{
  "d_model": 384,
  "tie_embeddings": false,
  "init_std_qkv": 0.022,
  "train_tokens": 474800000
}
MLP neurons of a small language model. Each row is named by its layer, matrix (gate and up: input weights) and neuron, and shows model dimensions 32-127. Each number is 500 + 25 x the weight over its row's rms, rounded and kept within 0 to 999. Numbers have three digits each. A neuron's up and down rows have the sign that makes its largest values positive.
After each neuron's rows, "fires on" lists the tokens most often at its 100 highest values on Wikipedia text that the model never trained on; "fires in" lists the words (lower case) most often at its 100 highest values on Wikipedia text that the model never trained on.

L3.gate275:490530491505531525509501484499496517541533456486508503503499456512505488536511456474540484502465485481479521533549475498516519509518514475476506467491511453512474482529496528507513507485437474503468462545521525545507483488499482536485482510485498543535507521494462508531460483461473476491
L3.up275:535536525510534477512466524528526477500515523476494478475502508519467474529468509494543451486524495489537484466534555538492505470478554528535501505513536512517505494497473471524534497486468461472470493506510556467502480496491506467539521519506468504436490521527512498498504536494502460485
fires on: "of ", "by ", "from ", "have ", "some ", "in "
fires in: "of", "by", "from", "have", "some", "in"

L2.gate769:491500533498550480530551472487504531480490515495521447501490550506473528444474477460505558491465504501480506482504511564464534492454519494510481492487483477496497513445491482483525500488481497480495435549510502490514477452508492485503506497518567500517517495534511486539519483492444483512
L2.up769:528479516521486524503532507496468531448532498540527480510475524495469511506509542463519550491455527499495497504458486506502478522513477469524509481469492477534447490479521546529496503531494523529518467535524480525467500505541518468505488501511553477486493501494519487555466463517463510494
fires on: "of ", "to "
fires in: "of", "to"

L4.gate141:491466533490493531505491513452511502489493523455490479474475556471534494474505484484538450533486480479497516451489484513504488505528513461498462497493507502495476441518488469504525480453513502491538502523509437577504482481491518496465456510503533509512520508481507464524522506498472495510
L4.up141:448503546484529528556470537473519537487496492492516516520505509529523487485467496507520544506451538508517523504534500484512534494499514481509472438500524515483491481519557507519509502483457529517521504519527505484464536502499511482459510492510548522510511491511512532560477468488500481486
fires on: "in ", "con", "In "
fires in: "in"

L3.gate26:539519558500516510474505503523513519495493505490486516527502506510533514475510478471501469501537512523475535530530506522538466498498546486493447552481506481519537472469486477510520539475488501491529516534467519496513486517423496512475484413524482439458520486497517505559477428491503534474
L3.up26:561514521485516513461520517524512547493503513504495520507468503529519442491484497473479504566516499525475509503520452488525517508501512514514514507525535522530528498485486499483512533478425521494526502538476479494489485469435527524467507486498505479463509508522518489482513481525510478476
fires on: "of ", "most ", "main ", "among ", "common "
fires in: "of", "most", "among", "main", "common"

L2.gate628:469530497540471475513485511505500467531508536540523469562530523496481454498514520476538527521457532520502543520513505516501500524518503504519465479523526521499474506487498499515493501521521525491524491511511505497493474496501518529463501504477493462515511487478476496495514522470486496463
L2.up628:481482508485511510531501478508489476514523499532512463508520497503483478495472522472492494493472466499516535509442471534520500527498516540514498492470507481517491498501530507496533514534488503480474522510448529447512448493533505522457550515506507468505501496477499486511462517481481460471
fires on: "its ", "s "
fires in: "its", "s"

L2.gate10:521533497502466491508528481509536504490494496515535546509474477510518446484469509437512463473487484521476503525456503498514529503504454498473462459491530537544479479498537513511479466525489522496513472471519460462536477534487510543469508504524477502485511483536517495513527489531501510462
L2.up10:488496506507476498526534526475499489501499508469515512508509478490547536509487557528513475480502492575473494513483475446551526459511490491519473468504485477526472523526515495460514481481466484514493470445511486504502469505461471514491493531511493479503545520485510499499510484510499516538
fires on: "can ", "could ", "may ", "need "
fires in: "can", "could", "may", "need"

L5.gate531:519480544530535484498549525537512483465458456528458516507531483501510512483515459496532480512539530525521500463475453495494467468465524477482502490498502541500516482487489467519508518516536534488521451500510425479512441530489497545479471527523522525491449525497467483481517477522502467557
L5.up531:540492491530539485520494521489479496499471461509518470508505517495460486484470511435445486464537507528482515483537478481494488527469509520511501450518464521502508490483540518562495496500490472435458503546539519474501506472512492533528495526473514529478517479531527519482508482520493480523
fires on: "and ", "or ", "es", "ag"
fires in: "and", "or"

L2.gate203:497525517491479517460513513505533536521484457449484491474526489485546474471497541469476483508490526474500512506544489498525504489524508517505462496506490521496498506480527519486483519506464468477495501490486495537531531456480523537475479500488500521490506498506513513512524544540488499466
L2.up203:485455500504528500467468470499495509497494524521499516554452488541417533545525486492536473519513487497476540520506493508517492513498520490466476501472514507515525449511461475495525489504464513480459517522496504514515480487532459466471531472459465516518525534522512526521455474449468504523
fires on: "of ", "13"
fires in: "of", "13"

L4.gate508:474463480480546498500495491463471485498470489527483521516542490539521523498501474453551525520499509489498531550540465491467451499510486488486483478498470568495481508504484525467498536491455517487489517507496516468496484540490501524523526490509512486500503471501512479541448481483529522499
L4.up508:513471520477514530501485506500473522492501500500489542513559482523507464481508544454538538527497440458520521566548485482489471487475498511546512461501501531475464528477501543484474531473483515549491504487491525509480509556483509527483473506535509499479526462475484521515452549477481532494
fires on: "as ", "a ", "each ", "any ", "A "
fires in: "as", "a", "each", "any", "every", "one"

L3.gate19:467509510509479509506493504525527480452508500484460511532510532506505505547526515509461479488522475507510510510518477522494512485485507486492544463545484555516468552484503494540460505522474454534519499511521541520523476523478525479497494530503520464513580503491481433478489523520496534514
L3.up19:500465561492490477517488490509501514472510493472534488508514500504556507529496522444469481486474472539506513471482460526521494536460489527478488542518478536509450472458495482532496491494491495532477509484508530503489463516466490522480496502479498468517543519496461482538470494525468569500
fires on: "to ", "of ", "played ", "do ", "record "
fires in: "to", "of", "played", "do", "record"

L4.gate638:465474544538486527488479487487515486511466447528444463511542521527467471522556528498487503501518535494534512508511521534508473502500480490513494518501510494495512526468491497496513439482529515490471422521499529495471523488498583533439484479467498518460453503436510478534497513507511494479
L4.up638:504545500506481486527462485488525493538462453522469436485510465511494482483505505537458570475490469516485516502466444468490456503493456510481510546540487499464503548495489499484517458506497500481426467482506452513472498499528540537460460497510528520497464509457528524525468529497463527461
fires on: "as ", "As ", "n", "ir", "ch"
fires in: "as"

L3.gate932:475492453482457520501449506472549483498532499504539486490497495495509485508460535560510499506513496539458494503490502470447460475544500484490531497534505507503534511483421535516479482507498500479478500480535512496496486506501552463480490474499465486518550556488495489575465489514472533497
L3.up932:547504503464494541499495488508503472481437486477488479484450510505501481527504470437494478513491457506503490518483519530512543488496532518500482480489502539521494483526535499514448470527476493515543484512537471497485490492515492537468495465493511514512477472490500500479529466511529512502
fires on: "to "
fires in: "to"

L4.gate514:490500495514458529501516534528544512549490514504503490492458453515469490490535481451495504513552473498478492543489489488511510550462485471502510510470524472538524507459533484539496484490515489502495480568503515514513513526489513517476503499503466498518470537519515481490451500502504503459
L4.up514:516472523523499499510512490532510480496504456496500513484493491479517458477517468476498531504508464535505531506500493533502522481475501521515474490466461468541528500505535477507511498503499494503538495505448505491459513506518489485546501525493497546519515517515441481460502563462494469477
fires on: "one ", "No", "one", "One ", "three", "six"
fires in: "one", "no", "three"

L3.gate555:466466545450476546475476526472470483526497534528526529512520532509512505516514469436489454525531472476438513500475540516480517501492489485465515536479493464516511493501534504457475493481487511486470476507516470554525496500482511500468527497475541528485551525512471509523520464514501507466
L3.up555:467471503494535522491488516533521492485471492510547491530523528487541497513517507461495489479527536520514507458500515523444500499538497492519485494446451541484527523536485491495476482548547515515509529538549470542504524458496478511469525517511525501468527537510485483507550520502476489488
fires on: "In ", "in ", "of "
fires in: "in", "of"

L4.gate872:499512515525496493481506515489499490407507505501449516512521470501502492511522558513509521486491463528513500485503505552527505478453478493509507520487521531470454487467472471512520445477508491500475516499510549437501513519479501514458512537514476513529501504515510481457522467513476519494
L4.up872:485519508531541462504484501528489465466491481479447509474497498512515508541511508482504515489497509559495474454528498544548508468493526489563473507517473488482467513507504479524496506532483470546490499504511487512482514510500529500469501507486506506539548477501567497485471491511514530547
fires on: "had ", "have ", "having ", "has "
fires in: "had", "have", "having", "has"

L2.gate330:483519496499441507498558517483494482504506531499510524486439499486530478492486531513473442495479505546519542447470464477523483493525506492517503522503495488477501517492538529458499476545514539490509509446478509486529438528470543453500498492500469486537505509514482495512494485488510523461
L2.up330:495509478459473450524526479548489548498501530485487485481475466505471509518523487458513464493499482506485515517512472463505523515503559503489474517530509571476469505505519517489478501476465490556499511506540506514478496512513511500538490517489493486513518489465449456486457503513495538516
fires on: "to ", "could ", "can "
fires in: "to", "could", "can"

L2.gate976:510445543495497544478499476493488487529489421471522508514506504498484509458526452465527479488457512533541497500515487515545506497520518511511484492472491572493485498544538489506486511539483451496486529514514520497453500505505466492487483475508509536508490510481467502571503520496566492530
L2.up976:518477549528514524444508455491512476519484483450502505503538476472494510486498459500512503475451524541533471500514530545521532505533532526527486510489496556480504478535472478442476512544479456479485511509517507481464481515526475499488505487529487486516492506467474497524518522510527523499
fires on: "of ", "Pu", "Star", "Marc"
fires in: "of"

L3.gate628:490528496533528497466525516493480512482483524504529523492463530483524453500498449484528506502494468524494512554498523498486531512499507520499525506533465540499465466502506504528531514514484523544530508470486538469515511517508515511505520509526464520526437543499520501493530504527512480513
L3.up628:484504486506490495505529456475511496517472530485500505481504504472499495465417484521464463481458458500493485548471491503467525525499452542536504519526470476498545510494541470449488519501482477516500469498486502454536511489506525482508485496478503491512455496469501498462468500495476443463
fires on: "to ", "from "
fires in: "to", "from"

L3.gate954:498479514479521483528519470517499540501482513492481500469476508516485512480463508497477455507493471542495521515489587493484491520490492467541461505522522504488477520498500460518478514517499555521503453460498565478496477476508504513491502482507512508492519544506487426500514512485500523483
L3.up954:487517472495472493486493528497500542501506475451520530472496478476507529463517495530482494471519474515470531536498502474524507537529460539521501517490492495528495518496538522481520528499525488507537469476551476511496507486465520480509508488540539502555498504487493485511499512526517479467
fires on: "to ", "or "
fires in: "to", "see", "or"

L3.gate682:500493532527459528524473511506525489488476469524516504525551509508504472463458466482501551517521496517481528530515496514472520499487504510471485494506461515532499474534551484515485487482476485487485455516487494470486513547538510510525483526503538546499477435496503499496473472456512484462
L3.up682:518514488523548517514479522521477486569505465523491485503518476474471490532543496497490519520488495498462468534492503440522485501520449512526456487480539530560512511509477490434500478502520543520529511550527478489529450500503519516504568522489454487549454477486482495450488505522518571465
fires on: "e", "0", "0 "
fires in: "0", "e"

L4.gate397:480514502526541528477488503515496499488492487521513514470499494505529507486474476480546461459521512498490475505452494519475505547488489487466486487536541497528502483526504465557496494473482484508450445491508517475493503483495486526500507475478493485537493511460504505455478530499500490509
L4.up397:508530506458509515448499468472527472461475517518498503482514486489496449488484475497550489501529505496512494526459491492503492488476508542484469497491550507519515456544550456500487527477475529524441497496505525478497485465517501531500522486496468471527509544420521498485498478480463493503
fires on: "more ", "of ", "further ", "much ", "less "
fires in: "more", "of", "further", "much", "less"

L2.gate885:482501520501430460496440511511531486474508517471507523472493514469495503518540517518542488524476508537498481549472487539501477455493508519486505489511542475459498549489478501504518445496551502498509504507469506482510495498486490539457518507498528500512531476457516483531515523486479492513
L2.up885:483523458481532493474499487533512496490510543535481467496484518480452530481526508487533479535545539536452469525501487447507515488499517514472512539469499468487479510496462493475497483466487451523515493497531484475522479489485479525491506482510495501494487526522477509559562528492466500527
fires on: "of ", "202", "199", "Protection "
fires in: "of", "2023", "2022", "2021", "protection", "2025"

L8.gate380:503492537459517477521514459510496495535523530477474487473500502502503506480536507509539538491484524440538504478534523464480538488534506494484492479505505495535500548484455479508517503473476500505496498541467529506520494499514500505482509477451478494511478533487505473423505481475475507501
L8.up380:515507515468514473491510518495568499501485480484515468519537466514489466490474535493505494483549500469524538498553515511496478495491513534488499489497497547514507549480487525503541489540538511542497505508496497472492490496506495492510522479480497536568498539493507519522509511474512494549
fires on: "the "
fires in: "the"

L4.gate664:494501488489502464533489528503529499460497433565482529519484480479512519449488499483524549494498520470458491489479489531434491521490522489504517484485507554518470442470490472537492471520507518500486486482524477509485506502478525518484506514561511484498488487493517450505495469486555526549
L4.up664:515507492511487511534525528540523475471484496518579459533518522481496486488493494500522499482525496490500478509480498498524454515520483472476497523512476472476496522508485458442475461524506515510496473460533516485530495511472464469507498484536465521529484509481490520480462456530531465531
fires on: "0 ", "that ", "both ", "qu", "which ", "all "
fires in: "0", "that", "both", "which", "all", "between"

L5.gate752:471509521475480501576472507508534479471460548453523535504469468470512542507450517517493489516453479543520506486470440519475499507518491484485486472517496496502491480475519494510488503509483466494529527468543504484531521480490471450510536478481502475472511480485474475525495476508471552498
L5.up752:487508481510473466515478495462496492473476518525532510524525457517465496515470492541490486537511485492494520471528453483515504490524499529474477493460532492514481512548523493458535498512479460527536502512529488470509474503537514508525510461506493502520534503538484543549465492507468556507
fires on: "202", "According ", "according "
fires in: "according", "2022", "2025", "2020", "2021"

L9.gate514:495480530514558512506496500439514523503480500472491484549517501510528496547527499508524546536471473493522511452493503495457519512515488537472528520509491529505519488504509503492488476470486503489476462492499526513492480515525494488463489465494518492500508437474511506461506486480474518477
L9.up514:499511507490490480460504483508433503486504497503494550503490496519521498507503504519529474489509466520441524458520522492549480529543502510462501476505517496503494474480499514536512548477498451528475504512529518455498452492487473436487486481518499487525480511509542458527489458523512507499
fires on: "had ", "have ", "never ", "and ", "has ", "only "
fires in: "had", "and", "have", "never", "has", "only"

L2.gate65:492476491479479505461500483484517499464501484517485505508523508467455490449480491485508469534500514537548481499477495500502453507524546487517503476468550522463516512512524479522511517507483495533542461512494534483490534493483499509451478460524480468529485506573511487504517451507520520519
L2.up65:494497527480486482516527496490551534475531545457514474478495510497526493517469536478547446535506489510502503540464511506480467485500467512490491478516539539480482466494557521514527519521500535520498442501504510497476468470479463531452501469545516503506486461518503487493478493508499509486
fires on: "or ", "of ", "as ", "least ", "term ", "course "
fires in: "or", "of", "as", "least", "course", "terms"

L8.gate576:490512482539479564455490518513546507467465518480494449505506499479495519520507477534519543535502491532529491527501489510504515515471475476482506479470481526462478505495516510483485480506484543524557502465532501482547477534489508461466466465536506507484550494515509512522491515489525519512
L8.up576:493525459523498490499527463535466534510515513470500464466500504476476438469537490514509498507517503472494548496488476506523529490491476491506431465500489491503501488511509526498489513494525523496454513527546538498512486523479518513530523515432479525487506523459468524541527492474513512524
fires on: "of ", "on ", "to ", "from ", "at "
fires in: "of", "to", "on", "from", "at"

L2.gate652:535477483513489495482472489511490519473514448461484505488518521539475536456519509505496470484550486506482478554574479533504435462491504513500505500490509512508492485477527491507496490519457479506483485538483493519525505476490455514545494500499468512494522493499483535502463483452527494495
L2.up652:533470521463542493562467479483513491483494472506488527476505491495513511540449494511505478554530515516475523489492481464524539496513515458462511510519480498530486494560516499510469528534491542498501496485476506473510518485518496510461530441505484536478496493466498502473503461495456477477
fires on: "of ", "Scientific "
fires in: "of", "scientific"

L5.gate467:484514481475514496495547489513509546502498484474493490509474510508499490500508502460536487454530472498513540491509476527530495487519537502465501520495508484472519487475504517472473498535490477509517484528515487506491533506493457494490493491545489516509459482483473465504521472517509459491
L5.up467:507521465482546535498496511525518537501529467433461495463508497496507517436469473537478514470496460528529514447502485452516470496497522469529500484458516525481534508471437524479481454503532537519502493528518504511479507533563506498493482516499542515468483478470501477518488455510468503454
fires on: "as ", "so ", "such ", "ost"
fires in: "as", "so", "such"

L9.gate403:513514501427498467523503493466485545512512496509469476484441538491502496523504500460519479576530486483506465521436514523508485517487512462491499484455483484458525467532494501500518497494484510505506502484492471488522502493485538509499530526500460535478479495490495518521477478506512471518
L9.up403:492487519522500534496468449478490506517528542501480516502484524493497522475512492454532488531512527510478475489547436460487520476466518527461512531468488467530499520515516463485500500483476530538529506479496520478484493476495513513480529518474500563526462482501506491507493495494519516532
fires on: "in ", "one", "One ", "one ", "out ", "ex"
fires in: "one", "in", "out"

L9.gate446:479478532513491537517525498521523482488528526451543498504515540502533469522488481517451466482514508515456488493474518498433514517539469512471518480488469492505479493526487485461475477536486489494466513534475483483498534508544546510501507487520486500465526450484492517535531550522502536498
L9.up446:498490542487519497518502496528480470494502486433473506499497560562490509548549522479499504520504550482500492458482540490497512535544489492476499464489474548505487503486515504526497495518508504508513506526514527520480510534538517496490486511504507506497509516489509500524540572486474513524
fires on: "the ", "The ", "that ", "same ", "following "
fires in: "the", "that", "same", "following"

L9.gate562:520512555520484503546511487524546504512513475491497502511485513509527500513534465530550460497512492508487522514507525551530476483477483519486547457472441502464464535501509510523531502508514534521522524480536530569507489447531501476505496510514531499508500500466525520484506508494492472502
L9.up562:446518525500506487535522452545504505464516513493510504522506510571522488517537472483512475516531531505505507487509516485493510505501474497483504514523496508479500528504454523521492483488574486475500480496518510532515533503527497516473533506475466474530494505456546522506525466503512522522
fires on: "in ", "of ", "from ", "the "
fires in: "in", "of", "from", "the"

L2.gate648:503534514479520481514496499549507459476483527490494487477536485504466490450547529516506444442542504545489475497512501511532524503494493501506495493486525496539470498547511520476494496544539553458497454485520491472477490501475470531499474536503539509507511484525473522525535482471534505477
L2.up648:543534471457483466556513485491490504447485511506507500460503536489462493497488551463518473510508467506499493492489512525463506506492484523512494490536530476512509529482559504479516505506541515468498498522527495494529489519470466470516535501500513522513520465499520478496508490487526502571
fires on: "of ", "form", "for ", "And"
fires in: "of", "for"

L3.gate596:515478499549530523521527512489467461441515482531439484483509533493476529465507483448513516499502458474510534540471524452484520516501486476539500510486538520486478515475471551504503496487509513515513499518490516490535515531506512489528514499543515499474501506494528513550487474491503514495
L3.up596:528478514515579463525505540497469472484508476451434529488535465510489525466495487485510484517518483494481487507459479482517517546517530480540503509500501499486497462469505491480484475496476464525511513534500502483458496541497506601491513479527505534544514479450553545541468486482482532479
fires on: "each ", "every ", "any ", "no ", "Each ", "either "
fires in: "each", "every", "no", "any", "either"

L5.gate731:482491509512471524493517500461509452512467498487495513537514502522482497512492509491517502521517511490491511461484479523526484505511540509540487503476520492468513562495510534505530519515515520481512449500509511480522495498518500486470498486474494468525490476527495496508471498464471512486
L5.up731:517508504494448554483521537502554518521495509503532525497513526489514496533446495447532540490542531503493478492461496519509498538483497512488504541508495495458520533484486494511517496494519489482508460475483525505464486446536525552479516492472462486512487457504480510477535541502463521457
fires on: "s ", "its ", "more ", "total ", "less "
fires in: "s", "its", "more", "total", "less"

L3.gate757:522519498512473536475432502488531528472493540442522516484495531526519505458475477504536509501512535498460486509459484517502491526509479494541487494528497495492484484473500515487487466525502521449475496483510537437503475488510498478443528497510523547504501508496515489550508491492488451522
L3.up757:497495504509501481482494500505475506446525484461506543508515559496491473482463479518488505515491504487466508524507519516484495482541500504445480501495484483521517485505520517516489534492475521443470518491482549506543496479473507455511489534558514511533469498535488513511499506528508447476
fires on: "that ", "to ", "family "
fires in: "that", "to", "family"

L3.gate901:439499475447508494514519518498504511501487536498503459491486473512507533537475535488529501451530504483530511536451512492476510514508481443545546496458489490521450482541550479504536461529475544497470505477488527477525472477520520555511483501485528475473495506485500491528497564496481506480
L3.up901:528487553457515475499497499514457506513466494534485482501491537523487516547483512485530477472463478495532515505530506526460494474453555520460509510486507491522493530494485503494519540550507503506455487491492496493538511505534535464505480533515481506509494499468515492483468520484463538501
fires on: "the ", "any ", "s ", "each ", "an ", "a "
fires in: "the", "any", "s", "each", "an", "a"

L2.gate692:497483519525509497518497492469537495483479516530480498510514484483527498492502472483524494481475502517494548507496480530512543464482466511498512483457489525480475468503510503481502505525504492466479494519511564424549502563545473474530499483537431517514466549475530476543480491514503457521
L2.up692:440492450507472493516475507480468520512457520531526484519499538472471463502440527468546490453510486493458543506516458514539488503508485515515468492497459507511513430509475514461487503519469454522471459511513495526511518520519494533512485478489475471521536525504452487518510487501476490492
fires on: "have ", "may ", "will ", "of ", "does ", "with "
fires in: "have", "may", "will", "of", "does", "with"

L2.gate56:555527529552487466510499527470536531471538518481537432494509491490527460477522510489484518535479505543526503521486489526455488517553472477501504475547546482472523499506483521441480489505520494455492490508480466502505518508481480525511492516527488494498511520508489560509464508483480491506
L2.up56:546488487515509510470515499554479483493461541485508464492529517520493506444511503518522513480451468463494510464503487509473478494499461465527495532516487497494494488495522558487522540483539513494516506478497497499495498465508476495482502497476545521495540483522470543504462471481465452495
fires on: "of ", "on ", "for ", "at ", "to ", "with "
fires in: "of", "on", "for", "at", "to", "with"

L2.gate619:507438517492505493461514488561507493476502525478466532501502494518516492478547493496479501475516507505512494539516524494481498515501527545463471499492484539505509490496469539497472503473458531550537477479498517452534470486462490526479505482487500551498500509470517505485510502525528464497
L2.up619:539498522484507480561547505479526465527497468488510474531477511489448499475476497509492499511516511507426476493531466507525496489541535508527523498506509552486520531516566484483498512478499502505480484495500483492490458537500460529520483515565496521489476513485457512502493478488505499500
fires on: "or ", "and "
fires in: "or", "and", "humor"

L9.gate660:477536479502499495529502542514443508486470475470539500476515544518483526511550528460527483477457490436476532457487502545511492489507449526481517524450482560494514552474455520546461525500490497479498479506509500494499480534526515496479516492503475500484480496481518505503496484516515499473
L9.up660:494525490481476469485524457507502479477479470462495485487526493528542546474538514493491492543484476482471472528495496568522536500487484493456493517483480527459530539462511516507482468536496533493517494555498493488486505544514489515520490516470507474486538485520560532530514453506482539509
fires on: "with ", "of ", "has ", "using ", "have "
fires in: "with", "of", "has", "using", "have"

L9.gate51:516475500505546544537461495500487481493518482428472510556516469480495506523452542469499482463481493470468464467577516528535490493510488481483486482522488524485483508465497497488496490542506536489544509455493502498502480482486517514518500507535442529500492527503505507520497507482512511513
L9.up51:500535510504488508504488508467527519514474460478528495475517495483500523514536482484501494498507522488469502501495501513566513469481428510473461525490535470493489519524492466489499458496511494476504542483490541466523487502527488538509493468508532517509482495478520523503462548495528495473
fires on: "to ", "that ", "which ", "may ", "who "
fires in: "to", "that", "which", "may", "who"

L2.gate728:518500507518514517500480458491504486499481513498471490494541509488533533449474515524499471483507505544496495517520509495469517527460502521473465472480534528518521544498533528503485496496491462534502496519494482524523521497482516567500480444468509480508545483500492515522471489521475479508
L2.up728:487513502519496532507512488466497484502457489540491510488484554511540509481536520525504479523527454525502469497495521454487498449506492518501494431492519518495518518444506505493536472482480455519519531509542447528519498485486491515505473477466511493560523505535508511510499475498475522506
fires on: "to ", "in ", "at ", "At "
fires in: "to", "in", "at", "against", "towards", "however"

L5.gate541:517489456477478493514437484479507505518481493500500541499487517505496524504504491517503510495535466538493518491473491512475494479495508514510497516507467509503513540472486513442450475460506510505518512496480458501479485456481505514516502483498508525548518497481488491473460522485498502498
L5.up541:496464454494544512532534476476497503483506526524510509467538540491499498519494499513456507537515560503510517485514502491526501510528498481511508482463475474513484502440528463467505467479490544480513541519481439495512513490529544461517494520503494491536521518441461504478491512503484479497
fires on: "later ", "former ", "late ", "also ", "early ", "formerly "
fires in: "later", "early", "also", "former", "late", "formerly"

L2.gate163:460512536519508502475515448522524529466461523482495504479497535479564504507568488461532532526493531521488493529461538534491472536503490516490505492466516483483472475520484449514474559489513482500453526462485510524507505515501500480508524509487506510514494509458546490487486502506523469564
L2.up163:555514499549457497529491512521492514471504498495487484491517520529533509509550521496464498505524498471475499455488531521497510463520490497469507469459486491485502508450471513514481508529534464484483444501486478501509487480500451487518478513541494486481484534473515510477514488537483451512
fires on: "of ", "for ", "in ", "ega", "with "
fires in: "of", "for", "in", "kierkegaard", "with"

L4.gate40:514483469518491545495486513497484537490545488473433478541474462490476454493531490502509534507519478473546479542509462457521456473507453455489491486464465531523517534489473460512525501509494457496523482527512509525509529474484511476511498489541525506517486552501483522523502497496488509488
L4.up40:501503548488476481475490469522496479550542526430531514480493462509497494494472516510465497495473508480501468486510542487474503482483533484548504526491478532539509487481495531496514461513509469524537531499498484521524531548487498492491494498486503436523474561504490492515490541536478476503
fires on: "the ", "ge", "field", "of "
fires in: "the", "springfield", "of"

L2.gate994:517466566516525502487541519492508535494500482514508532500531511483459505493476437474498507474490482498471490526477501557513449516494506517507463468493511532505504501492512488487529515492528521471451485518538500423536507525514517499477503497506496478469469505535521533535469500548520505451
L2.up994:446487507520526514513532522484499491450497500538534493541498486466450513467534487502505529490505472517500463513477558496505473509478482471506508482547506491510518509506531462448522547509515534495454493494493524458526522551536448506477514458507497525502483495581469501510473536496495516490
fires on: "of ", "described ", "case ", "following ", "See ", "to "
fires in: "of", "see", "described", "case", "following", "to"